python train.py --num_hidden_layers=9 --norm="layernorm" --weight_decay=0.062 --max_steps=8448
MLP neurons of a small language model. Each row is named by its layer, matrix (gate and up: input weights; down: output weights) and neuron, and shows model dimensions 0-191. Each number is 128 + 32 x the weight over its row's rms, rounded and kept within 0 to 255. Numbers have three digits each. A neuron's up and down rows have the sign that makes its largest values positive.
After each neuron's rows, "fires on" lists the tokens most often at its 100 highest values on Wikipedia text that the model never trained on.

L5.gate434:085192107161118107132154181176108126141057169075073131113116096088180095118100085148152107121156150163173078101171088177134145125113152147127174163135151128133124094101136186171095090103140145120139226143151086143137127168088148064177155196097079124093129179109132104136148069153088122135086126138104068126111137127176079174130105173090100079206168144116044122129094105163191162175083135181128119110111113103148128089087142131122107135094096149143142110105143152132114154160129167149123103098098128162119123111114091148098129137088134104124121139061190135140137156117149121168
L5.up434:085152142105123141103163166131112204171115151115132113121133126085148149157181137144187141191106106068102140189164145177075090159166157123117112167093075097109143112161104137149122160175182133141081108157160135126135121178125089094070175159081118113153144146090126141081109102202102099169106120179139145148126079097110117164111116137102144129131173164150127165117156125110109138069145093146117127112173152153166105111153104130063121109145088091118129091161161161067171068118111122127097128121057137164075170114191075113147144127114064173117122142050206092124163094097120117150
L5.down434:127169160121152124152092048085088124127132135188169137151167170150093116118139068094179134191157106048153083171113094165116105161087136142157100136120105161120123155082100130199171127169094118122113078138130140121080128126195124107095182121149200139143079134109163153065095152097193127128169148144139105114135094140138167112105150143101116152135142121092133133159102168120117114058123120093129132160134196058109114159175139124168143152096155076136105139132122085097135185139082109034107120183136140152078155139123140139130132111143162126135170135039091119141157118182096132088
fires on: "en", "un", "an", "n"

L5.gate349:118076140115170127129152158168172124061101143129118161055139163129148102139101158090098155129095140166102109146089130089124082085156119134142183146207141105085124104101188124117164059202086141124108163184084151168107123121163157168148087130154107149105077085118140097070199082115142070199125101160132081149173160139132166163131106137140149099184109170173128134139146103165102149068119102099116109137078142102138171111088160121163133121155126130105101158099119092146108135158120116138101131075112157128112115100047143148185125123102135150062133112055123145189095136172163092126
L5.up349:156108111117113108147137146070129076130104105186081141154134119097168106164129138130126136072121097145129135122138058075184096157145078180109136207139075154122155130123121119119174124060108127190147082153114138066070114055177092107166121106117144124103137101155130174129061157127120152194087105146116103098128073135152123129148132124147154166130129140178136152160160161088163120201174150105127108113091171122139119135117127122112135166044161152117134171142139096175098163147092074160091132116103129109169205168105107102114159154129168201091157130080107156088109195084129149120
L5.down349:116138145143112155126099086093129125195143136124135093110128153157112088104164126171130123162152146127175186165093156069142130151129138119116104108077152151160187108118102095131063071150126141153147093110118097150106139093149098145134092140140110094122170134107119133209094177163153182099154062089099144115136117199108129175120060092065078106134141080071085122113144127098140138083095158072133158107134151148142109123150147204073125128112129161168148143120158146159127094119086054115178136107212096149130180089169150133133127117121085125110105212117198136093180140089175103104
fires on: "e", "o", "ive", ")", "on"

L4.gate380:166156184094088082159082094104092070146090086158139074069143087074127127163157105121091118149093137193133190135154159115131148103113110094155106105144179072201128145153133136138090158100142149128154170127151114121142137092229112094106152185108130103104164163137191111089160116158164045086126106133155095130134098130121119101118115153112104141118186173106166138122070134115099110078134114128109134168109096143094135202108121085153151171126167110141075098153166148085075096180159100134150143117163140086139170144136119131105152132065167121141119113135185112109101173134184116188
L4.up380:116128179110085145093090090106126096176081116112152136173123145109146128131153105104126135112141126137082190105105124143149077109134096083120062066174139068142134054184094122093079193101112160184141127164076121166154135118108151101170187115093141108080108166158138017123100158129172106137137094131147107104122118062120105107142148155091155163171118169120067125126120102080094103148117125143124158125144122134094156182137167155145168207129142100120156098183096110099155106169123082147083098187093156147103180145150188183123121110159116124136096124079119138141167155188127104132
L4.down380:121136150100153166046079119136062149108141130133117190132096086092151108126133160139113146146163124081070190099067096141147114120154149134134107145134145135145116039122114118127060151119116118141144083123106110102135176221059116104131087099114129174119139151139140095155140133064108131168164115151123114158095155087094138138141190147158172158148101105196105154138160142137153094157064107161145064114116160130166118147132184200122116172130101142114138105136117065144154117055107129146129109117122120144124185183158120157187112149187082126115070182122114133152101085157094113060
fires on: "ation", "er", "ing", "ction", "ed"

L5.gate399:093111137128207148150109093190162222126148105148130071054092118091178094085097098112171129147109121131155138133103105134094184134141110193155111112153155151158130118141135199104126147094072134153194103147197161167124107147178112060143120134134148116083188121137085171129110147141152038096118118136117095149104115148106131138144147167117116122145132117120138137089099116164052114134136131107152107169098121148184054116116119156108102125093137098114145119128141122095174151146129100111079086140052182153082095132068096144208140183107104083135085129129108147112131110135148112180
L5.up399:167130117167159165166115123174171183081106136116116070112138150107139188142112150169171155127151086088133074102152145103146133115162118114159183124096113091119132102165111165105128106146064105114174126082168137134119171145098157096044066074084220104132114099160177105160154128109141165146111182090107143153111047075163133080103080175083083107130095137124078132141124110176116107119142162114128102132153145116116128096111067152172109122157129132220131130067120146100140140117162101140146064173153170141122116129162078136156098116176148143172064133111163099102119120138095146165
L5.down399:126118069129191098169116138084115126085139117156200146119191175105125132184125111101113125082128094156144123149160155149066109148145096118126127147070130115099172123133149134113100161113190127135122151161125126120128140094133114125182153126067078107178106126097097171137129174213113193086161028072148115085187135136112176178118114131134127084166094142105104163161116101081099121145120146092093123115169104159117080131198108119099143100143101115119156178160106106158169089154078113059111173121177137046113081127108125195160098130122138118131161121138095160150151168105093155139
fires on: "k", "ter", "in", "ed", "–", "-"

L4.gate383:161112067134069083141145134124147105162170149155134098074130142089129111126106121097105137112112148094107076154169144111146087150172112144160119160104201120129177155088168146089195129080135156114115122139120144141109117124117106070094186149101079131150137148137078167165144061084166062098067119096090111122088137133169132183127114159120164134176154127140156108178125101097067169171160101108122137132066127067147151110120142127204164120088135184174131166089154151157043109135128139172114109110125120158078127077138145081156174151142156125117082154140181130149155158141141043091
L4.up383:159134104137144133126120166110099183132164133133127160112125113098125129171134124070114127113077131105112134122133115085144143169110128134140109126130122089147091100091149059152094112019133169124143121155155123121155173169123071132126150136123170144131201119153086149153127162152132105131127088145098123111137145120118125153106114144079153159100144133155073108191130118090118174140106124151139148118022132128161122163097093100042121174149061122115082204109180126106123137118085167118168173192121125110125188133123143171107119098112197196115196099062112090159134072101138195057
L4.down383:125149146103093146126129123065117122136124146126099089149115117111160078143167094124132126123168107142089147111193134085171055205110065084135196168143104096135145104117115078134131185124125115058172135123091135117163123128040110152107186135064124126104100125192137129095128097192153117157159118131197089101096124071124121149155142176133110139105128091146054120117149132111126152074128190156076126136186169139150094158112122136129102181137143122153165174225194111128151142141123143131141164126133057121213143115121106112080123144097148150097119153173106114104148091104151128120
fires on: "e", " O", "i", "o", " F", "m"

L4.gate290:088153126049121110129053099162143113121121111149095155126117108100119143149113144101082180128072133109087128098155146128155199126118105165148139117096109142142105135141153182190131115097150127176125106135125192111192127128109078156177226126077080164121119140126151125108136116176163148141119141133101166124145053127169107179161144136110149095133145165130102132121156170112095132131113159137059138178122121106175120179092122083163135091153148101140118131116102151152173066165139174131127050156085130147146103105114080112159180152079145111062129026144144112163122108139070053117
L4.up290:146124124090166105150135154126066092129149155159090110187143131155104134132144057155132086155179155162128165151145112162133194177142099190172145097099122114126138114162138155110125116124199148111168132126086124127092134047139147059135117081077106090116105118099149112107116158140112115115139132141097154050109118140117128071160105105151104167132116172163151075101110118129086124127148138121167145139088142188170113108137077089175137104106103144127122227179144118115115094070117087155029069095128159161127148134192142149080096081118136106131133121180131206149128134147167187097
L4.down290:161172124130123161140080133162142151129126122101111112193187096125139133164092142139112144164115144092141144147126105146236129091117085145121099100109124152159137131124228150127164094106104133142115126193118165113106116152090074136147062059095105107142104141122094120148109109201145157099112225135117153129065140129128190099134185153086146115053160155137117156076148078145134123124144131127129085113129143095153164120132126157149187180117080109135091142111045090139134144153157123101082127150110112087148125087133131129169137102106114100174128071074111048165160166127137061124
fires on: "ul", "ell", "ost"

L4.gate55:140200125096112117156085147168104161163153125129096154052100181085124135155104107174139129122162152135117104130179153106117141117103153124161107111169113113157176162126182136148118163126112085176147127106188108061134111144089154147059142125079089146150193086119172100080118140125130087123178141153113087147101136115165122163121101128134143081122128135154170141136090178118148126097149039119111158121173102079105080046082176154095122123127085128155097162133088146118131160179153118179159151081088112052128134080110130098178190102159165148087149132066195107143094119095166128131
L4.up55:199192118125132117147147080080103024117141154114115145136144167125170058092114096131135063156124114143124161078165127128142137140135178175146126177148113129159145137070151123089157127132106127124144119145131150143082185043203134114109092087110110111126200157144198118146116152110164131112115131095129182167093129080140110077137140147132177203109152151121104126110140129138088173131107115142158119080140164139126119102127195125164126117105068133164149189067115124113135151107063152120105111093112130178175150126138081071116124109090137132083049117125137093138132137087183170163
L4.down55:128143193119164184107156114099102132155155110181163098098135154166138133143126101141106094168121088076124111136166117111163105163079170178155224172128128033169065100091070124176124136166117127123183097196103104161098077172131151120091094181111108153100145110134074134154110105158163100115122166126128118146123097117077124161137101153111137118136092065160123142118163204099139084113100130173113080102115142129187111172167173124108112153110147102144097089142123153126158138143172145091170166160170102151123153138067105139145110176105095154116120087078082076082091115140108111084
fires on: "m", "ing", "ore", "e", "on", "le"

L5.gate492:143113142140168142209170122116123064110109133118102078114199141206159081103117131184085121080109115155141106113126110107210089164108101126166121131168144112107160095157134140132145149112088131085116159121129184083104114055147162108161111086096166133122105150122229125133163135107143148135125177135066075130140125111144156138159091184097160145114119162151096107148107060160175072135113120123150139151130132077133140085153106102180126203084130154136104092083156116199109109113160137161089114110136174126081124054103145116163162116129140070111091080084139110117103175107119155142
L5.up492:156130128164146124104109086067175139191058171154147102125125147119141056160110140163095125069181101087132113100127062136160095155077096104135127125145148143145110141133156152190145070080107127183149127110136161098150100104116155146147098083123065140132130138086206124100132106198169166125096127144120094124155151107111155065159177135117128100090148162139041079176154113149142119132107152087175122157073144096128129114117106146163171172107091145143085163124158091143103143121103121094062158121152119167123201140119163134150176140139128102074100090133094187188123124173147131191
L5.down492:108077167158107098131085078098121187193095033163129136182078188095144092150070148137139129160146159111121173136171146170106139128089088114165128109079141134124169120132171172064148087100137159185135126177152149099129172134102066123083123108126146149111105109116140157154164102190079148130105113144124122120083135081100133186075156131134115141118155165142155196106105118113155161125112170118141125136121064149060104157104150134107185108120088130149165059124099144084109164119120106139145138129126124104154119173172148061147114093095090155077119200159073125176099123147121118079
fires on: "in", "ul", "ing", "er", "ain"

L5.gate424:165110146118166140172133122101144175157164055150043112128153132130134112111147124067205102126115141158167154102114120143143141074119133165167169137178178163146157141142111136116152108100109154166133110095132092107129143129128098097119153113127116135128137107133088194187187132099080156131116116066109138102112189132058109072158189153209171070088155105082112116062144130122158105103123137097088139140075116126113085122172120179098132172123164113132140082130124144103156143166141127112150093110156187126132035119085151083134194101086101133124112089100119149060156192170125139122
L5.up424:078082136146087095130136081077095115129140083135130169120145119159144150131126140141120185146193080183105110113167118113141103097133110082116094153176124099175092145137128174171112102174097141191120119106120103132138137133111118109124159107095107112159137161104093164175092119134146156159065174099135176119132095094066186184099119108122196122127187128202121100110091102098190115095159183159126114130123141067152167084138106136090114129075116132155170116086108149205115143106147124079128102178099183141153083124139063082180151156119135184084164108116129170077081167106163134083
L5.down424:144091150130157099098130101162169119155172144101136077102164089142115112172151144127117103106172145109137164128111134089187056129104076152123140140175160135106147142164071103070163136169132112125143067106123158170132090120128080117096125109092121126121051089165102134163063121100142223095144130168137173135205179099075160135148128129119147090084120096142103135136164191126138185112154189073078128079139146177149181138133163101153122121102146155136146119095088194144126101154136144120131161130133110112138098141187138112158135154116100110121104140018090080092127082133133098189
fires on: "er", "ong", "it", "ed", "ver", "in"

L5.gate509:139121155049115145111078146138138126129195144176074118133147133200111134140086103086116117115113176161108131083177164138113116091079118138099205162092183131129086086134153149145099164148153083163170119111117143099158140101123118099179139167143160105186161140133148138075165050139158114110153144164133131120173107109170163107171115101168141089134122147155120059115051156085062093074130108140115107123166095124127062180079119137213085098101160125080098085149172138158138114153125137171107123122099121123126112115137127152119160128154105082098139106170139144064123153168129126214
L5.up509:166146162117139133143122174118081095147176148096068103134157075122153148136149137092169145165170145115134118125142221110160191083103160111098122116154114127161085120124161106135090130153155155140111102080130167090145164148156096108075197106091166112111094138169129120084088078089074135115111135149126195086141168116138110130133149129055097088175113156098111113168102170117151130181212168133087110096199157147152116099113058155132138167130062141114087150133132152057145106105141141117103162099131152090119154092193079176078140157168102112126126145134123122127160162105151046135
L5.down509:085106176086136173082143171119139090145092151129124137120077141085101147120071120116112116093132189141195178179106145129111145132095133145171121104127117182129137099165123187093136120115160094134119120132155169110138176150135132162156158070117133177105183151106126128101078141182125101124163104110094158107187144067172098215101121087156166112115122137138112138167110090148085112156098166119067095174086142089079129171097106117174152122144077062101174197113150141214128093172128109137132086080102125172172152105095095124121139086132120066113123119176083107112098093127160168161
fires on: "ul", "ing", "ound", "x", "in"